config = dict(
    d_model=384,
    activation='swiglu',
    norm_eps=1e-05,
    positions='rope',
    rope_fraction=1.0,
    tie_embeddings=False,
    init='uniform',
    init_std_qkv=0.0316,
    init_std_o=0.0392,
    decay_fraction=1.0,
    decay_shape='linear',
    final_lr_fraction=0.0,
    batch_tokens=[32768, 65536, 98304],
)
MLP neurons of a small language model. Each row is named by its layer, matrix (gate and up: input weights; down: output weights) and neuron, and shows model dimensions 192-287. Each number is 128 + 32 x the weight over its row's rms, rounded and kept within 0 to 255. Numbers have three digits each. A neuron's up and down rows have the sign that makes its largest values positive.
After each neuron's rows, "fires in" lists the words (lower case) most often at its 100 highest values on Wikipedia text that the model never trained on.

L6.gate571:115122162089158123099128145149159125065209110138136073157175147158140096104114106156134113140101112131136130163112117083093129070127079144159170110143182145177176078101117100169137111171137118173109122131102203133117138138081153185103139180106077162060180104087159154152093154084168114190
L6.up571:117147211128113098173054125114074094091144070128141132201044183111153100117013124123178155124168126100154160196112165119081154181180115164128101107136108052133067131132162088147167170095162130103095124126171116181137098141148105135097134144129106151139117093124151135158087112152056125156
L6.down571:148161165146135072172128117088135077137144129119157152170114174089136138160093115114211163162177112159188090163131148096164133150137113165176164098168146106091112111078174140134116114162083192149095063142120131171105119131169116163097102149125134144195132093128135095171126106170073174114
fires in: "his", "in", "s", "to", "from", "and"

L5.gate1017:124144130138055170149069111121172161186143130117135113160099173192110194090145170139136127082116153147177090100217073106100129092095153105171181123103153098135155113130157087092113139177169155066127087136121100175103138111161128135089114132152124109103158141142140053183113108095164126137
L5.up1017:128094102171197088168129105118089102146168105129182112099089175131168136149114093099162094110105158103121193180158068179135129099143081151133122078105139104107153120167172092109151122097105136109172051124131098133128125126171126114120150127136080119053176109156127128118131075113141178175
L5.down1017:136087086088178108144092064128088109127136130141139113090100141130164087144121086164136083111092165172105131157137173063131154169126136105191183136135132057148101119129113088073143168127105179133083158154175144081132118189159128122111217119126136188169112121155125174159114106149093166197
fires in: "s", "his", "her", "the"

L8.gate772:145133088137135151154108128124062170133069190123170131133122139108164167155149192130092162174157145150151134119105112148126165119117120104161131191108171103133161125109096086063081152125100088098102157152087137154063131089139123152137126152150141122123137127173125127129172101083080102163
L8.up772:148121151104137172175102143083121139105162181144147182140131180176172083090077153124127142131152088164146137171100100180143120118072110178143057055084179082090104115056166108172101173119116114107137122143130128113134107135151136139158120119156153123064171160106126156201084168109172138116
L8.down772:128123102140154183122125130108090154163194100167129172097167128129095125142086105171139143119159115192117151129110123139117093109094151110083138141129154141100118132132081129125087105121092079066156143150129147131083132127138086117133155168087124190132076126073165153153089110174140117100
fires in: "is", "was", "received"

L5.gate378:109137099167170116128094115117070176116153125113097076135068183194153124116079162116173159164157123080131109125087156132171124044136147075138054068100109099182182087159132100085134069082137129128162117106182166159160103130087191141121150115070181107152118124135172169157115122168154139139
L5.up378:096081091212132097125069094169148164169129140127110105167175150123144132116125153086141135111136153063161132107104081141072153080102067103089149099119124128143094141107109133107092146094140154073182126087144128152119100113148108158136116172159172082101105142179095143163113177102156142144
L5.down378:134099035129106091134097135157146131140115047161129149121072164130095131134144145115106154143115132119150110110106191125122120099169122097120151163118114074146121074191170176153139113046138173089174101131137081123168150163048125172117120111118162094119103096172093109174108202084117116138
fires in: "his", "their", "my", "her", "our"

L11.gate922:101102126095157160078124161106162131131152115111100101094102105141112117125137083124172170128185109078190187154190167126094157165153199166160116121108173135109080170120054146074066137103078101109111122169133167106088109080157121195114144149124137155133116136161119107080146133139175093153
L11.up922:180156154119109174083144170114068139112130132144155111123154105170103085099156243100063176124191109128112124170107156145157119146199199170150118174124121146126132071081118108136100121165145084125166088147079106143081130145137101119162089136043178086126112120105122136121098124201095070138
L11.down922:116133119140108087112157141159085180128130121129139174134170115110120125118164150123054161115061130130071106131139118152125136105109188152168185168076132038127120116112044064145226135155081148121179150059116077084129107122130118163114220188165159144140142092121162162138148126125129144145
fires in: "a", "was", "is", "were", "are"

L2.gate314:146096140155100159095132092156094124148129088102109118130103108134112116165158154115157127165056150168141107129169097095109088109139074128095161171186180085097000115140174084120134158097147123118095093152171162119127105073054170186110136165111048078112122162149156099093148094031135102176
L2.up314:138163141127180209120107131099120097114127111120079141143126156150097044146149145091138153148094182130114090127158063108138154134059087187114157148146127131095170148125126222186080151100128111085158173134134134129157110143070145159100154115107118090182154138100137107053084051026123145101
L2.down314:064106113166119126096135131111209158110117149084116113124124117140123132113126120162175149146086112070168163130164106093113172124106146128146106131181184151117155151093110125070131120136088114109172140113138083144087144097138104121079133132110128127093131144145093152143116091119153100094
fires in: "most", "top", "highest", "largest", "second"

L4.gate745:082111186029134154152140108150086167149145101107089119081108113088139184131157134174151156080112082156061121195178145150153143126118122114065080145147154125095197159088181117108140106115116196138083152121141111141132130087070111138136083164058140168113168134101112107179131110153186127087
L4.up745:117173193116091170102141153097071108150050097158080091080115132117168112137140117209230082126164109111110105147113149144178153111088140170122139088164094132082136092098130095120064060141130138143096145111143118109129121164158185204150123127058194139164134098070120167122160147174182088128
L4.down745:134142158124164161148113143124124148121137061162100036070186148090150063118131123199168141134122088076120153118051149116116090094119120130186152079082146142123137109111171149161121086114125111176132070115107134139104121109136190185088197128135102111116162154140170171206162130130136179082
fires in: "of", "to", "in", "on"

L6.gate959:140172081161025145185090165085093069118152146102194136136124088151100126118173141072156114056158144194158113155143109206090133178168150115157100094095142147150173141168106204125173142120129154153104123158128104145109148101149118095143128125079169103106193115087110116142138163102156079113
L6.up959:085103090113141111084118100134102202150111153138134094014112147126075149133060159129142095161137104137145108151146070115125110167156143095069166079148144112117107125137141141143117144194137096106111092135164122082065172141110160144143109126188154152141158126141126125143145108061116103170
L6.down959:111127099151134167071161133138118181132120098164157066107106157152138108142076101130161168096169089122117155133147145137193150120124165157079111129106128129135108110134173109093069185115091116100118027128106098075123129102080167180137173171126117140112098145126091172177163132072142181165
fires in: "to", "by", "of", "with", "into", "a"

L2.gate170:119112138160134153170086157251173101192165121134095138164116140136089132180150076109155163112089068157099157142171119144080132124051178124100099146158110059138186110087139178166154162092142084160091109153146147127180143099160162125120088108159148167106152161097083128047118143101157087131
L2.up170:122154080124123076130121151156157124167195150114162155159131093124101113190161113147177170063092114126113124159128083133102113117109133112173149101175109135088171166106136099088167101188178162122128117141144127135134135145118116087164060132161093178131109096165164104133095166122151120099
L2.down170:134054138129087183162107084150128133093136122108121194152131119119114142112168136106098147142123123124097145156127077152132149121104060149116154166122140145142074122123116130130138108099137102103124119211147106118105127140170072116171090090145138161102139111107060154149156115185139131069
fires in: "that", "same", "following"

L2.gate181:139122160127142116172166073131146127188145235106155131066159137133068185130165120131080101139123149077090187087150189139199181110111101154129172132164072128148120120102179131124152107167146133126149111172081146131087160139158106118168108113080088082159133161086092091122158140118078112133
L2.up181:134108159155133147112175080106124123134156151105127109097105128104113147121139161147144144136176159106065137086087185100147151099113123154133135099232044123130091102110166121114187068183153126164152146118101145154149117120142095121122139090142080162147214164133084095135101134155121097107
L2.down181:122172126136091121060186106044130128135092158086066149147160082139126144155118116124141124105105124163174140168166130173137110144141151131147117098101068099136090091128108120142145110111106099155098139125137110091175144136163114173162163189168158114140116143116090150139093114110123092093
fires in: "0", "a", "another", "100", "10"

L4.gate76:050078189122103124167114152120178083111101075112142230135139111138068181171241097110103158169067115146093104110150141112072139136104127142133136207148124170104137097113112091129162145059126090111055118063095153113170164124133083128140157117122133139085151173129129124130102097147118148146
L4.up76:103079144160159082155102170139202102159084139162081147128122124100132166068184128076127177133079130123046101073163135100072086165037095136116166152147111181088179076140125099114098118145138105181121164101144132067127135113127159124203138107180077143131135157170127170139103151112114142125
L4.down76:142104113105129173146084197101126142130121086149144175134150143137201166157158132069138123113106168128096067110107114183113140110140050156116156184193093130117163100125086118227159124175115126158156128176150100114122100105126114155167141081193117134145128127118110151164149140158151174137
fires in: "that"

L4.gate247:112144130148107114135123165150126155167146086044172078114073122095122133133184149095130115138146083139075152133157094139160177099119155159110159076123137114138181092116120206125156072137073072139124136112129108163100106158169129138135101076136115071108150157175145170112116125121125149105
L4.up247:095106089156104161094188154142157117135120023076144140169106117071135178165187158136161121112145141157141067163123107125131130179090154135186128107141146108069120153178166148099088155071133123131123128144130156179128126164109198123140118111157089122125157151161204186154100099127149154114
L4.down247:166118141093160172133091131189091154137174108113075145118126129114118115142103117090115203106084186132115129130100113164180151156109139052178119118120113145079100096096111080145125178065159141124086133147097123142177110146159196176073126162146117157134104068122106197111125128178086158113
fires in: "was", "is", "has", "had"

L2.gate674:168121142159113111106154143071111105104132139146101074117132157128151091125156101128065162113157147145167056118089157133150085111151132172159165094156173074119079131055136107100085173106177134121151157183157151081130095122119137128155146127137103115166141183097152082106146091139124126139
L2.up674:214145102123102211123100068135090187180172189139126106109117192105069089146162176163090151140165182113152094128144127125190139155138120138108082092142111103103105073125161173154128142156152122092147114172147072128137133125127142140131124147095139106117167214118141128168140131096110113171
L2.down674:149128131132161146077194135065152132133162160118130139140133133166060129168099076158108141156152100123143133148156096178142154125130149069149084094111075115121103102106159156169117163122150110071161081121132000136102110133120140150133146148139143173172129148114137158089142154150120118152
fires in: "a", "ajax", "ahrar"

L2.gate66:198090151152073159114128145095134147161110121142134189135105164154135074095065140046125100156121137108128125094088114132049149138132084149118106085130181215162114134147167174208172092133087112124022153114117139136127145082134082158147099108127132218074174108137099115048122146087165111157
L2.up66:160108077150112107128143110156048176179142138113078213198139128131170115095124135109173085116159052180119104144132164138136207129142135156150138129143171067176112082129151123149104127056132087131122148115201161113187181130149107170103169183141149099122186135107167160073128140142077086106
L2.down66:061078150178137077112166099132078129157140154075105182092147094150117122119095161104079087095152134111128130095146119105210167178156101097124097080130085077148119085139179068169119104118070133187104113085147139133152128112187151140044142130135116100145183109059141106134135153153104086124
fires in: "however", "but", "this", "though", "again", "although"

L6.gate363:159078050111066132144111121167091139103119121212112081130198114097125164093193148062181132154134151161135072133137109175156130088124108215129147067123180058117131095149141139080149101069135130101078117140092123094159127119123148100166086090060163111143131092159152140122161160167161141130
L6.up363:214131062184096121139131112183094113150132113105151098118153172121159123136127104161185124108101091120151098116220104130066131083164103113110123143114150069201093100128099118150112179110167116154139093151113120085094093180079106141105123153140123125135147131094155114249176137120229184073
L6.down363:174114098181084105112107127133120088141093095148184193076160186122154170113147099126136157144153126115127127211132102149132161165126130109126156100119116169114066099175158117133084170113124110057203123104169150134137057139098099098076173128133122173171141179087178138216125120082151154134
fires in: "a", "her", "his", "their", "an", "its"

L11.gate211:074109175181101062162076124083151116090106117106103098190089060135110118069147154142135154129117164134080055138173083172166086120139162088147100179109102145157102107065181164135108136139148133152114148117149089120136102114092169119130075172126143131151129197142128137144098086105121077158
L11.up211:089131115095121094170131166082138086119093092152161058081120122126102074083152124068176119159125130138202157102123142189141104107175030101130047108154082132096176119108136157095121151125119117142107131106134100148115111132154128148192114159101126114102111134117158166166133171079064098063
L11.down211:132137060137106100080092174090102120154139147132097068116142127153148123122122231111102092120170123141125165106126131141148171108126156141098100169110116142161159153083097158158111147118144074147074169203147117165180156119076117102185171185105082128125127094057133094166136151122095122201
fires in: "it", "its"

L4.gate838:110047242176167175095140146170156113112166127105090120162161146151138132154134137129121125172124113119113104113128138130093135141132196082149096139155154116096123121121187087147077147112149176112113144107107149102110107091093139125150098209108094062143113141136092166163153144087133054089
L4.up838:100082138097129111147110113112152139119142049124136112077105093169087118165196091090156107213148144124117095167143108157185170141120136130138172133139114130129122113090097105173150144163127112095182094136096182165098188059162182144130103148095125105132116177077136116153119027090151111161
L4.down838:103132110142124182110130139139188133074119071128105149058127128158116053100163102111128144170091107122152200146097147137138135122137075125109118097121149124196134104124112109082181128152172137117163123100171098134127115084155137199127116146085172113095066120111097168124088102125175115130
fires in: "top", "of", "first", "most", "best", "largest"

L10.gate487:146105169175109159164122157151113118137142115040151153082124124151137101093097080115075198117113227089137104108132126110149137111154093191145179144113169157152162133131110109142063109143148145128116120127066133127179160132113137134151153164186164108128118146155106126131113088115135156159
L10.up487:135101110152139155154118117099165157142155166097162093175122173158126158186201074148134157120149145130119105195123085108115153126121117055159085067195095101169147122112110067173096106157142152106128138153168098142110141104076117150178086085112166070124137183193132174116129121160132103149
L10.down487:169127097116130133170161164130088130126166129076161156124116146157101139115115106136124104107170131144121123097111074055091146126156156102118129138126177190175118139087129184217136172119164112147144077156127112093122142109151078113129142063149176117125188140132145084114190170110177140132
fires in: "a"

L2.gate334:143149134134088125116174101101083109127117098117147066149129104118152121185158172102147134167092073108122145122138107127052076151156146146139106092069133093098134115104154134126165095126097139169095112072160135134132154122134126165157125076159118170090099095111114089169090078184143134097
L2.up334:181146206123122176076139153112122118100205141144116085107082142143174147105135135124125050120131149131141203147145110126122129102117073107098150111126171092121159082125176159105127196102097154123145176138122143119114116099118127131117122099149147089079115137081140097087124125159180091128
L2.down334:169095167172134085128128163147116136107175163135107084152091163046124119129090203161064128146121114139141118118147116154115118127109142124154152123118145125093177145080191195129058173155095068135158110163130098158136134120136146125081106154123139076066123103126097131145095144121107129121
fires in: "of"

L2.gate53:167113095122116137194146151083087128184065144107080108144112161166126092100113115076155133148110146165133125173104108150138168143160123112129054134191084075133125060164099164116154141118173087096135145078178107113123130154123144131180066148129106147108142138183138127124063142077133178170
L2.up53:151117120080128100189089141121114139165092169093153150148137136146096129083125112062147095109143174108109177148117037114100154154121117140129081194191170089129182113147120109166116113136154172180116164125116139064080150131099095138106070146133129082113127140070121133198088157133130166189
L2.down53:065136148111099149178149097146063123127087151096079124127165213133125124098183138149096093137172142143164118120104116139069118111148159155151089173103088155116120153150179128119087137118145102161163112106133161151075177123131141173142100073123142146121098103181128084136072095119135159130
fires in: "on", "back", "off", "down", "downtown", "saunders"

L10.gate258:153121158145172124162160128153164118111068150146177144140190146132137129147152103068213161126127158146182045153227183088137154100184146083172140140208120086096098095101188155095161153187183143145071115121130081162162112098160167135123086121109171134128081079153162105099066169124154124163
L10.up258:168132147130117143146147149111130112044135199202187141137176128117115138146153120108141144110139148136102102122198116105124083098129125140118148180132146080076080170159090142139168154057141145142110080139127117185197132124121146125167116115136138110160148133103152138134146122121158132132
L10.down258:081142122076150103121077134113136156078170098106111088092157098077132099088162087133128114125116147165128147137131183100146130168142130207102173128089188094099085142190180151148132205119133161097161121146174115118133145166156171166124183113134133124149161159203158152111103130095150173124
fires in: "the", "its", "s", "their"

L4.gate960:168157129147087109123153110144109108122078183087079075189127126183126159115151215117128108145055106237116104116078120089099049134089108098166132112170176096154152092128151152123153180152155156144130165098094159131189134102127128148134073136146125120109147111159120114154071089139097128154
L4.up960:106108091114149163175123119136183159156097133119091116173115176174089142148124096108127124146113121120159099203105110109093120153108110166140070153138154066134196103100158085120087140123122175146179074136100129154137122058159137141080111132113106108116124108157167183137080149131128115148
L4.down960:163129040170177140160112139102124156133156100132104125101134189127141163159147054122125192102119115069147135149107138108166112133141159163164122113124153114157124074198204126157119125105104130103108081125153112157148117072147149123071152104116163129136127116142226133156095176213158111120
fires in: "his", "her", "its", "s", "their"

L11.gate472:149079139176146129233092148064097116091129098139124140130146121158122123081158189141122173127117170116162121222157080134154196090117119078094064155140133123086145094065160181125142121081064118210192161146128170169125109163133151068094054101146143131108128149155113074112143171137144095193
L11.up472:144123164149126085158152121126163135135061118121073110139141167084153093052089216133061135080094197174156079179178122090112154136113140151097120148183153158034118115099133099119127167151065106129116145155138111123084173127127200121147126131091131067083120129109187164141113087156131146102
L11.down472:143067089120088108162103164102172145116144038128177106060156158174179119082104215151142121088120146201142137173128162180127133090077098119142102131100114141138147160108154062120120123120065100154211115156105123138129117117074102060130072132138136152085110178105156113113173147142158059072
fires in: "was", "had", "well", "were", "been", "most"

L2.gate515:138138090098121157116137171160136090072129237151082195152132093053117080167119143114129126189125102109115142152129106161145152137157130155133105094119136146168121108093058182110166112078060113181176092094094136091063094135180147148121159086129155106144143129182097068163118119124130158138
L2.up515:176114073149154094143137109071159120111141130101153154107165100056134074115121093153044148117090144130099166151070147186087094142110096143106135138152160164171161131179069095138141130086140130132179134091167089121182131138095205140098150129172110176126151132078141093098104145177060117181
L2.down515:099154049111153095116107182133130132122158158110085175073104119123195095133139140148057088101162110095079140139076133115121136189100150109095192107142143104130185092142093127119106163080174126099176122118186145129159156151160110116147194126137101148142161150092143175114116096130145104141
fires in: "of", "several", "various", "few", "due", "many"

L8.gate18:162137172097047189136100100073131097086157133128118080167083149134162137094121175138103141108137127153140103073182089121107113163112125153104170120136114143083130124120153182103124099130132118200127103159156084134065135130115162136155069102107153131092085103101106098168112066126132123147
L8.up18:130114071146141088182104079021115089076110138162121130097131142124153116128116136153121171087194146100143102127170072112096086143110135112133125192107069109124129118104115107090079123124107136145119210128191129065142129113157169111195105192056128127080067090117133151143092186116117131092
L8.down18:178104149112101086097128109092140186072190112140104117079109145029187089079123210141112152087158126127116147159160138090123155118098163102123113160148063099097124147078103172116074055136043169156124181173132139095133106130062164134177136147137162177115150160127124109124109155106127108133
fires in: "was", "were"

L5.gate534:150141205146136133132137196113117124129108134131101151184151061200131173163114157156133151035153118161142078156126119136198076117128139152050142080156148221076130144064144135081078074140189165103069148061142106137171122122091153106113123167116083172166155182114155122110187123130124146148
L5.up534:072108117087113108092167114109203159089103122144150099118173115119152178174078150116149089085131149165132079143090177150142129116150157120148146102110179143086156179118134100121136089102163127142132136177176108147149033136124110107152137106116196177134143119070066127092079129137076102135
L5.down534:047128165107165136123109211131085094124113142118129105146153152111112158130164187148097121089147106105114163076167145097146148148130117180064157125120134134104117089070098165108073175128148134053110090201207124191163188117124153138140182145140088166136107144089149076119134148141138125156
fires in: "which", "it", "two", "group", "project", "album"

L2.gate802:094105130133153133147014178179116106137144114082089140189189156110117086162138094045153100140164144159131129095092124125176156140092135171093122082115131128118170090118124128215151122076092141094093111133134089145159166159119141100141145114147120199186137126153071119108111128123094115142
L2.up802:115097153134127170069042159169082124155142110129061113203228142141155122161181125075146112135153079185088133119118130150166145138066143129106160083097144098138126111122129155136163134126113160152087121083128081185125141150144162158180122084172190175187077115170115120095128100117116141151
L2.down802:149122133096099131121097128103124090126164111095079127106150169083203166122180056139133101082134115088129180103123118146076157127110089153157149117145151065190142113141122109195144137101102078153167109153120101202061125128173122196183118111148137124092134114114087182075120145122128131113
fires in: "the", "that", "this", "same", "following", "on"

L6.gate779:147139122140141129136130099191105169159094105119101099143148166074099087125151123106181078147147147180101208107159068169162086128168079136151144113166140115166119156100124127115193108146176188121082176143147116140092171098174171184129085157109163121134165137123112087116158103132107122128
L6.up779:170097136131094215087081130119163102131137184144135094110102104113116157151088151196160147032121118140152146129159135181111120118115110112172143111118116122075122140120102144147115112116164135137207072188106115094184151137109166110166091106094151066159158130066130157140117165115113129092
L6.down779:131129134134116162128109156141134104131165128124126095039101150141173173132156112149150137122102145153132198145179166140090152149091132088126153074108114187095149142098119174168096114118138142141108056127168145148120152143081123114075107090087113098143145111027126129173141133096180112122
fires in: "of"

L10.gate457:123145160143131128167132152141117171109117135120114151157142108119105117100190080113062130124162172169153052144100100158168112094134125136155145135164097195135105139127107192138086167153165115158050102194099132104114125155145113180127170125178075110156122140145070185184159180187112109156
L10.up457:145148125132052135108121092045137078176157170167097151088108131145111070109192086143114112139153195111174058076182137117140135127149154138122115154116160103125146045151106169135074180162095096068080090125114123118138092091120130107083151151127123131132205149143129158174137188100145105142
L10.down457:104144125159136156159121153129126113133138181143201107082203143115136126102146086137157107181119172081139065131130120110111197075128121121101123157108167087108084123108124185098105113105136094141151200112137082135162164170161170106077158131177119094121191127160089119109121101141122156171
fires in: "the", "and", "a", "its", "s"

L6.gate109:143115120085113126092164112148140129135086122127069131142176127149166179124134145133128137168124132186175142151145125128137142118206137125134098122154129113184135103174167174156081108139126153170164086117176114121107104144121089132132144156062099119133091093090130159180080151118118208130
L6.up109:150141109170136128129124128106143121068155126168119083162122058219129169171113122120105132137130056119164118168059060203145074130130148068141086104098132147116139158126144162149183114108094112104188123150151174134106117158208083099094079104120144159075132165144050090097098084170158129159
L6.down109:112168152107083122132184123123080146149132127161094096117140116127124119142154175167106124153140148122164179143090156068098195117139170119136087109102144162132147088096160173138152149150134067172159164135092174138213141130186110135128083196097150160084082121077094095176136183133193137094
fires in: "on", "served", "under", "clement", "used"

L2.gate307:137138074123163188145122136118171127125115111157198118141115108159095140090147139068055098082186134165113123186118092146133171173059057143128113108118151063109116131138124104130178079081106154139166149148129121071146160117136076200163115099081123127190147106134070151072108146121118154122
L2.up307:122113092085127169129161103146195151144135140108118119124100176119063134145112155148112140131130169151115074105068128117152083134115169125133131095082105131165153194134119098109104061180103113098112164127132135106185181170092143126131131211166128100157125168107105159097097107148180040145
L2.down307:124094107096180153125076155161137036118144110059166089102085091145145141147143112115185132182105127121085123140088131153143120150089105086096098133144163116159121113144163113117143141106100154084127084141113140118110187172064123158105105163140167077121097120115158108180143127124125154139
fires in: "of", "from", "for", "by", "against"

L5.gate669:142092157136150091151071135151201111110133090153208096172133107185114128148127117112117201123115128131147094202131105143138123149137130042188120112124124148105150039115122149119111156104106136084144138142085155102055134144146105136139119168153079101157119098134138144082129128067089116183
L5.up669:138124137138119135148157171100195145127170115146146116133124147137112169097153147140122144132116101189139145098133098111143180122101143117159130098161071166126126127081170106167139127120111106103144112139082131133101072144144192118114139059203151150069136103091127143166138164083106127137
L5.down669:126122191105164167111054130091138136110114114099154142138178078144112089101180141091153169167118174131162125164115125183090140150108157116153132177116074204170169131096138115198146178119088096125138113070109138170116124125118107078135175149168171148140087076033126131135110097107082090132
fires in: "was", "were", "turns"

L4.gate678:123117119133146142199161131121112096141119131123133047150073162132048056119151170162169116125114131194178141142111177104153209165149064093134135123141114137117152076091139192156113074144104151103119153159160120178083118116163087138120055130088105150146128146130103132159082089155084156135
L4.up678:153118192153072086082173105084180127118119118091099180099080114135103091161111097087130167101127095193120097142106149144093104152140138152142135130126077149136116186136112165121027166135087119170086160077167162175108137149099087127102086101147103141102096196109163118047113141174094119139
L4.down678:123116063148175123110159148114121113129113107102113129147166134125121130129083158120070094094093147154137118121112152106158156139139148125147085090140100089181168087169148025105044180151114100138109122048118095151182108143092126136121132148104141116161114167162125066134142224095077113106
fires in: "but", "however", "though"

L4.gate342:149188132189121088160077117124073098158144129120196108143102094079110040095168208112151052183190104133126173121162113139069184158183116135150108152086167110113097118112094178191152128176086156109162099141154079146104074151100141155118104133162210095085121118145137155113143155124098114200
L4.up342:176199148163087119131110119175076120148112150135128135107074133144128074099118167108175094170118123134124143151120122142125175136126083173117096180170151122166143108087094154142074115207086153105138119119086121117117082178154128145117089124123148114099159129192125134132099177150094090134
L4.down342:179102186071140133200133093097166130153124110111156156144138140158121183120114192149055159150165153178112181187115159140063126157133114156131073161093174131117142162126153077147153137108000105130200104125090135098081108139113147085105100105153128091178150176101152145142142117197129129133
fires in: "was", "is", "are", "were", "be", "also"

L4.gate408:110151155109118114093131139183101089140102092129164120071112143149059098133099137145103150169082112114162173198129079115089131106082174122141183147134130107093098113113124053109061127149091089168137173149112157143078100149158127121118161130186158115158127192154124135119188104135105115064
L4.up408:065115113148134118127180224118116086158189207103149120181113114119105159117090149117137200152136098087133141184114125140132154094144147121122109122153077180066153040154134137167073166133101177105165161128127162129157123143169160089173107169096109116132120108120139112123082093173139082126
L4.down408:090112137111107237174077185155127155108120102057147109126106126198158081056044101143147155131118128158126175144160118162145125126116119138148100156126135133152118109140147080136070150121097169134147131075096096108149119121176115174115102172111148131146143076076135101139082118184088155195
fires in: "a", "was", "is", "marry"

L4.gate553:123117125123172129148193074129149142161149125084040042109135126110106136147195130137144132148133139121109136187127101140096119092139128101095086117160169127122086124081124113151142143095150122146115139138131158090117140124103133176169091124147155179082151129141149162144111082166137136149
L4.up553:145195131111087164084134152038126131126153138119098110088110096121148124078094121131145148107144193157125110167099129094202118148129090096173176104208198105117129095090113153220136097122084156168099135195139137127087148134181097102172132126100114076105135091117165146089080116163105150178
L4.down553:126097074112130168106082079132091152130150095150109103134138142105119110114084115142131126123119194088111095082110103156113174148093113119078136150104174128100153123164148121183092041126121122141091051172125134114087135107107190159145088111163080151089115120093162106140135160143128135094
fires in: "of", "in", "at"

L6.gate1016:103128101152164193115125100153108110164184125150139148133095089121090086104126136091127106147104127147178146162158098138104128165105107111116083100149195129093128175077175122170148090141136186117137106122110117126131190161143167166117101113124163181129125134134105133100152134119103096163
L6.up1016:120167129158132108110153134132085143112110102129132163107122063134125188149110160128202167157102178146145171172130186142103139084144092138165102190122133128123112106159070095040135081115154110092134146147172136112130180108154127130108109093173170117082088126201151074108122165136090156108
L6.down1016:110099128135080154099097137107147125160182141145114156113129112130119178137077114142162131138142118138120100179109106075140134051127140150145142176154104147147148152103129155068121092189173085136172146125116155166166112129152166161122108111169159161127190151180099146127093112144131121197
fires in: "to", "entering", "at", "of", "into"

L4.gate122:128129175117114131174110085139088091164149146132125092141165127113093162160130118126114095125133070146211157128138101100041109139133127165119125079097109092157135054143121138130125125076052105161130159092146134063114135130093134089106129149122081180160135107149046131125131111151193188113
L4.up122:128159115144063204100154117121155208146140123121120094073160151150105159176107138121171164203109106102136181135110154172162150149087170159136175079075162129136170188116104121221104116113143139136197133154167139119159082152120093144170096199115141190141102087124103063090102115131167102120
L4.down122:100179141115185199160139088149127133131180141074157158029139141080148084107048128145105089127116100118137134149163134123105098161163111178132104131068110138087110157076155108179112159141071146139148147100112111107120150104135111175130177108179151122181135114100148109116120130103147146120
fires in: "was", "is", "be"

L10.gate583:145114157122114099128142170212133156113113152083083116110132158160102139122146190113103133149202255157173179115169151099117110114126148157155140103175104137099028105110100088125077085066112136153114074133178133106125076169107113165170150158063083169159142173114130119117135105082104107112
L10.up583:116143155131096128117143128170126139075166138114082093152137145123160086183103187141114145154154125155107100095116088141141144094170037115139141095202135154092126176139124166113131133088089180092088140136104176124162204181161105104171103140116146191174155199146094095156145138108089089172
L10.down583:135119182077024111139100131166137129059148132121101024174144131147099135100213163117149044148151122118118154118098110152127165116130145150196117133133103148115086169135107130153101134145194178085104132060160172121103111177157122117179138131060098192114149189134142122149063100116099141147
fires in: "2020", "2021", "2024", "2023", "2025", "2026"

L2.gate82:156131143137208131088106175142139120038151154112119120118173108055137101114121088123119191168108115133092131091144090209128111174119094112068107126110104184148154111127097104168115154124154121119226127183130153189082102100115168098150075156121096101153159083126111077142098076118078172140
L2.up82:118162153129129127149123153077085133080068105117114119179167065156036078121148064174132167137121109179130111173095089166086137106114162124101155127070122129174169096155121120101080085090122095134169132214140037183104156145129108127090094094090068144092074150158090144144122185152138156145
L2.down82:143164092000178122082113148092113106082099114135097139081123116109139137141082088109145095108183150064065179125149102124159147127131091210098198146133132132145150165096145096125124084153158155137163173115093141175036193093115137109138144106133086100093167154138050149101138131109091093160
fires in: "of", "years", "year", "few", "months"